MLP neurons of a small language model. Each row is named by its layer, matrix (up: input weights) and neuron, and shows model dimensions 48-303. Each number is 128 + 32 x the weight over its row's rms, rounded and kept within 0 to 255. Numbers have three digits each.
Before each neuron's rows, "fires after" lists the tokens most often just before its 100 highest values on Wikipedia text that the model never trained on.

fires after: " |", " ", " on", " November", " April"
L4.up1427:130103141169108108118086124109106158136113083144050064149165184162127068142173202119138135084118142123159081142150061166088115104149107105109133109133134110136177123132191126181110140175149068107147126099104120132125150074144106113175095123172097103123095148083155093149134097151097137110121121143158095090092197091139154063099213147160106107106078104205119168149162151072127173156113060165136138116126145145119100091127155196120181149083111144090098115136132106141047094114099139155136118120097153125159189092154107100156067086132161093093142195202187116146133147098076138119138124095101127091115114131127192120078118134121095155071145201157158136099169120091087120125134136131166146132162106148154119102111073154171200107142167140138180105176142141107106118137126146

fires after: " |", ")", "."
L5.up371:116169123108101110068120099165140157115163159109147164120123107175150123150110152119106080115133155146122070126194119120157124094138141114043083107125164144141157137176106114174065077158133119157083097113118053066150153146093161130161130118083131130137118153091139197123122084158154113137137183097121090140141089169140099118190180151121216069139165103115168101134094128129116084122100095130104070134075090154109160115062163106134182106131120137100179125093071187149158155136161110103155119153098090124109186169188157104104108111101152141136141175115111092136090094123164161227121152136095104154121125133109113130153136125190115109120145132104141146068132152170133135112087126147168152031095117091106134086090103083123142064118111169089064107139105110179076144157059111

fires after: "0", "6", " |", "5", "4", "1"
L5.up413:124153120135135175157118072174144151136058160115150178165125129152099120133151147175218208142168064153140213119168122161170155169103131144178077065117179100030144160162120109137095091145166133089110159113061094149182122103040132128152129139171174063116124110142113165141122185083168114152157119116157080071090105158074133176104131157121086135161115152121146113156125119082118107095128131108154100148130106107180146142093099160174043131087147151125127091130134163137192129100179115109149145093082089141120143136122167096096110091115167156150105085121146150115115144181141134105107170167122139161078103095167130098134066171106144150165104133096196110164091146151172114149142078088126118162140100208155189196129173135120101178178085174072141110146101145112104166174084168

fires after: " |", " ", ")", "s", " vocals"
L8.up309:131143077163142126175146170152121129108091131125171147163118131135111157187153128166178129213118185082123097150144132126124158092198097135033015109072136112120165124068066100129166160151176133141153132174127132123083138153074142117132110147130152130112107089136105151104181144160098134097149162126154214089072131188141127167121131109148161160170120126118108137172188119094099085151073101113159057116117142129127103139165106147162113110129090111087140150099110092131152072168198118127111178069088154135094180104141090103100083126136150149100089079099131133110147122110086142168130129156127105122172136087143138104147102106129090183137145136136149127122147119107132125163208061146119144134128161110134134177108139116112106084079161163136205102102154163078163129198083152

fires after: " |", " ", "ling"
L8.up1133:125067131122144114086026159118123123150136135132114127103163118153192058150144133128155118041069141133095131069124091121077131124152112089153214099078140199153196161126154112136111137151125151162130110120065103095114092144125138147101100132127156112077087127116104128158127161150101151107047118116097088137052178088120156100158088113140102111136146100112166129064119126132128130143130084166168099130131169137182092119134138185123167163164188081086125167093134149119101111185154135126096135142107119124125154087151152213188071163206175141114166167116116130111110114071081092134173202091089094110177111175126158110146122110072088185147142067137148130137121102151155138111114082153143107135129117096094103121092111095116094173121169070066073115176181146108175093190123166

fires after: "s", " Goals", " S", "S", "1"
L4.up1268:122132154121110125078196152101176084151093104148151134114140086145122171123145063169122164104144160132073122177139148106171138141112130111094123154125117087096098140069108118180076100074122129158133118166141079111172191088068156150150098141182155135165166136176128126129120120105140132068133125065114047151111121124195116162108137101155149135108113106158111141176106131140097121108178117144129149104171146150129134099169151106102109092104086118134139142149150124109090134153143164153107094107082179122109110133135161112109160131122131132088112080136121106170166118124123102079175159086107110107142115152120111158159124117161126154107138119088179170161144113105074127095139177111103110111159117114108197099156155174186155179160153140103074056136155124111158161159136185

fires after: "8", "5", "6", "2", "7", "1"
L5.up552:138097184086127106184138115117132127137108110158139142150132167124138086109078147147132135133121106155138107107183136112149150095129149139125145100111129106122081165190143164088178069200100174150135116122093172108135075086179149102138127133145078084101063149129076189081146111035143120135132162104107180081038038164131116114133123148160118135169177091084122109109170158146155147132058158088165121105109100144148124117116110134127139140172122107161180080158097158109093128077169120118090157129107083130166144129169165164098153099116236123128098110178149156140088179100122160078151187121082146154078144107132125112071132105101139129179121078107070138148103163161126100132185105150113102057126092166223125107153107185139158143158142133126122168099153144196113174146154191

fires after: "s", " S", " Los", "V", "9", "f"
L4.up622:185127159145149091165107100080193077116132121062188106100153091133108166160156170137127097172088085076114228087167111148127111094151109125107144131084112039070113153133099138178071086097106105123145148115125084124126133141150138124168118186096175123125113140092105141176115098147105128126083154116118157115123109112129123166192155100127091131171107093186137098133081074150147098102069125108087145099130065165153148126175098148120115078181177158122179160095101106106135189088140166102126209138160127171151117148131158050083118110084126157176103175192152155140122177124117149154101108112121094129121132155064120108137112157098103146157142086141089203072173116137130180127129083124103142132205142113089154110168148113111102143081133114120100134114109172112149090109122126

fires after: " "
L8.up49:102136096142098117141123141170144074144059155128093086150110144146157116167154142131125178119167131137125146108107128155150140091142105081081095113139106170067132097116079100161174086100049137125125122129132093108104107170122114075182114115059122155076094121134143123105176109138139081072064108154121125114093132150108157155079107126086111121143169101174110158147164118119121110171087112116123130116095097074226160121103104134115083096119124080174155108191167130139150101133179115123066128092110073095135154174141129154072119158141138110156102135070154156111064136132076129111099118136117115119193099149180061130106084146154070152078096130165093187093112139198131095103143079138133127091121139073140181128144120146197096157117091160156187052150129152141012170112086158

fires after: " |", "2", "0", "1"
L5.up1418:072195103069078082132071125100164182087102167169156094099197139118120105104157111112186148136091099137092151074187112099143157133091151069121081106127161142177115145153130140170104141140102098126204138114119149142177104084095167077116135066125197143092074151153058148144137077130099117108158154105107118127115148177098110120173102101114111104140135108068087120140175107135103116115102148144175061124116164108182109116065167065109083123119134113131121110140110095149084149106088117080129155141076141144157140122155107121118070156192138142148136135087101152151086126089134138128065163167121069120134128110085163163103135135166129087103174096056116122138129143191135133124093067109114084136163161136160168157121225103170183149116143141159144154110119154173153132068137152

fires after: ",", ")", "s", "\","
L7.up895:117172122074119174121158054155130142105161154134124162137099104109098158132083153132111097093099175140102125119154124115084159099180158062089100127124072146132173163156131133203155163115116089135074144060126117099137049132112086152103148126096139054087076170119110160143134115175111119125121134079101184145078140100108087156156156083074131089089123102133193103123085198077147085135101150163133064119139150099117136008155090107100149130152207125111088061170077116107158144095148143109118106134145107112109157136096185137112180130129132116130137168098157062163126105142173108110090092090118151092141178137095117159140165133103122124103075118151128127178206164147110176161128150103142140160096147144148148159100107148125182107110196142111095102145159055123123149084164134

fires after: "s", " S", "S", " Z"
L4.up1117:130094125090150155170049098155164165096135159202089119143125125092120186157194178125130141091160088168100159140138144101115129075146124091127124091109168103104166070141119176136145148115122096123166144097050063081145108154154135183118147067117123110155110130145114155147124105148134111105144167092126086161053115138175068151169065170097092122136094173147092109157103116070093146135105149134173185121089128102111165132143167128142154153139155153209145154086071138081108111116119158140114153105179120149159140144144106111130079094130139138105150169137113116138129118113127121167077168173102100141077105112140085131159056096219093190101154108114071161106151070086145118123126150130136117128120159139065097174143136160116187193115149125058126171130144110069121073128128192

fires after: " ", " re", " be", " is", " co", " are"
L5.up644:163074170196124122090076158139159096093134124153175104104127154110135106144120148095130179130140110117149110159128119089124074106141102194177105125125136150128078097110173057151066135162155141089130148096143084106153112157121101137111172145144084151155153170080140165130141117086159149108140140120142083081183108138150139109083189121113144091124184142102140127116112149169166147168034149170160163167059130188106111168204122145090120120086118153123151115136108118145129124187166125139117111115134127112158145137144142136126151109089087168154172074211137179073124148070112189090130143171098122120098144117112168153074178212177145193116112098079144102161162126110205100155110127109124134157169118092040102133123157174098165106118158120116165116078108146140082154138094065

fires after: "s", " S", "L", "as"
L4.up421:131125136098124132142135125091181079116104141114104108106143047091109169134106111165182100121085138165058146098094174137110179120107151116158161126079170042182113147135088146124145143128090149117108154131097114143133132155163143132137179131148121135120146160172147158125071166167079172146119083136184140130091097128135106127113160093178136168197087134174076145157067134088147092098132225099106070089081100113138076178149162108059151133140114121144169168171082132040107122158156181118088163096125148157156171111133187072121038064118162095109133101106097102155061132198117065168145122129136165131133153085095090181099116142152171138085181055142132166086137114105127148122132173107074139118117104124194149098146097205159116129160053161133112129125079097156053121101145170

fires after: " |", " ", "0", "'"
L7.up1060:141164163100119161130137136136155162148097120175142122152153109103203053114131174138159128088069113151138081192130100117094061078105085127147064112042069122101151112145115130094121133114078093144185164125095181151144039144085113071135101148102082144180108248128088113139113128102107087142148096145142122116095138089152143086151137127180124131123131095160170121214134119079134084121106132123154050119068128107112142124132163120143096120145151118095114132160149154116127117186134100128136106152116056089164147130128128124145133105132154142179095179122116143126120141081144094118083128139104130146095151135118108101130087136125110130105102133141108162149163151170106120123095127072125155094096165075116121141069090091115126182125181125176140198124120163138132158167174136

fires after: "1", "2", " ", "9"
L8.up1172:130108065076127130096103192133147109193174134124106102130128160202161128170105163082104119082184096110117122152113160076143209113193102116102152136134046095101097092124145118130152127125127117121161131153153124110188187102180145124117080114124168170100191091097164138139156140105111137095111141074138079111169122153146133111148096189083095143172114117151136101059123170146112116177160151140146151165100140134169091143084105202077114099173090091144093135118118173113098136066119112113125127108111133149116125110148098089113139180166161101168185095105160151160115209143116123109123093168176167095130069138178142081131168118123118070132076067159131170109157094172112154146161151107080084212088079113059108055124114144094147175113133143155131174166126122108157116096130141

fires after: "2", "1", "9", ".", "8", "0"
L7.up108:143139084101169081084025151134122112097103130136114064107120177106144150128115147106111103162163120160103123184139091164072110126080159151160102085092090140097180077135117159191112151104130121131067099126171102126190191152119119106127079131074079106152132118132151130153147130107096123111070120147110163126170101115167100092144146068162152137187174082162135148143123067109146114129090139102149144115108105068112147117077167192167199148149103140127133143120132127134162165180120138061170108184120115203118130114162087163092146125092120109192118127142093170198105127108139150095156181149098127099091132159189066091144080120077114118086133118090094113075172134114084105066132073114145165109153147181140158085084107179136102058152175175091099144150122096146124096169157079

fires after: " |", " ", "2", "3", "1", "0"
L7.up155:107167131146144172126083116126127146141100181142138118089145140102143156142100127131187058103123112123114136089104155122152120118096116170181161149118117094233138157157118142100130116143140151120136115102131116096131075070104140130063115132114097149078113151119129154164139123168127166144132088111099091152073180077106127088176121120116119104129088141105151147112135159147131105078117212167045105154126094083116094099106196133074130116101184115123085074171088126159103151197123160110133155152056096133170168169167167059110184092139115223170098099127081127138127141066185155080134160120108118176098157096157140121097115106182141108146143134107078150167124129147150090138150133095147121181094146109114136106113167157121151110143164151060129154099108110217191118133130125

fires after: " |", "°", "===", ")", " ==="
L4.up549:117078141156179114132143094170186094140158156153140200126098150140133166203175141096200033159134118144079105127161159169072138128197160113179142129106113126174172175142129113161112034094091113182097105147071100122151092102118135143137105123118125130138130126143051168126132127137130119151063103150096127076126076134130090135154170085118060146131108174141151140094122124144114101116136117095114092166123097101139090127115175153118080093131156134104079120103075143130120179100151092199144153093119095150132156149140151129135113138077184074103122107150136106070105148099130166183144139095099114041126137115107132144139136143115072130131142098208174117120145058142184124128112165111156105092135156131178116144118122133138155159142115178091128082151105076087124114103078162

fires after: " ", "2", "1"
L7.up806:107102157071115122199122151178170086179124162092054122137197133179138095100095175137103060129206141121124070149091166136138110117155136104062117094154084120126138128111111129119116128163063072078124117136103146096171167120100140138118172165121173138104154080075122148169159113138142130162144095112105136102156096098161151121190110100127139166136108156141155113080109153063083185176139165161151111131173165096138123118144116150139066137140120118129095083166114142053146154103106098149083104151129146153122110115134108085080123172195098104135192124118189152139094196101074107056109114137110113087108144131175074128086198147133108101117101109182098069106115131147092121143146137114107076115132106183071147137167081168116161152064130151197128133143151103120105148154113114

fires after: " ", " |", "2", "1", "0"
L8.up722:104193139196142145099133147241132139120130181107144077081141144116083088125117140137126085092116137103123170141150140132176132130155099129145151105102154134146075198099077140174168113105144159143117120132181102117116103092122136109143105108067144140162097111109170074112088114124081067139132048087080188173050148141131076125164159083106144122112092105140173162152179063077148125145135133132101071151084108078141107148130120112121144066190189127183150144156097161115180185114150127111147083141079114160122143138144149079140177181127131154161110107056107086154145139098106154130137141113160098146196146113139123107181091108161114086180092148079129162147151126187165108147093131117096159121076129116104134105145104170130121110146135148128074097142121161149123092135119135

fires after: " ", "em", "-", " \"", " The", " un"
L5.up496:128121101155109154082096066124141093166130110123141103148075115206093169105144143189162124128132159161112144105106126175194076131127141127094158178131161091092099180135104107191161105149065134131139110151057128085127160045157179108128089109146086115099116223110086127092103132152118094035091188133156127120101112075081077150118080152099144134104192148140074141151137116087179053174133119141107167146089172091167168129128135123126090116068083113130121129109061074160112142072126175090101124123129118162125165156147113095147072130161177130223078098140138158134127121127098190118105097145199144165126153154115130133077161174123155127105174101117074132175145109138073152117138089094175169096099120114100144133135139118131120198111102119072153183193090151100083115101085120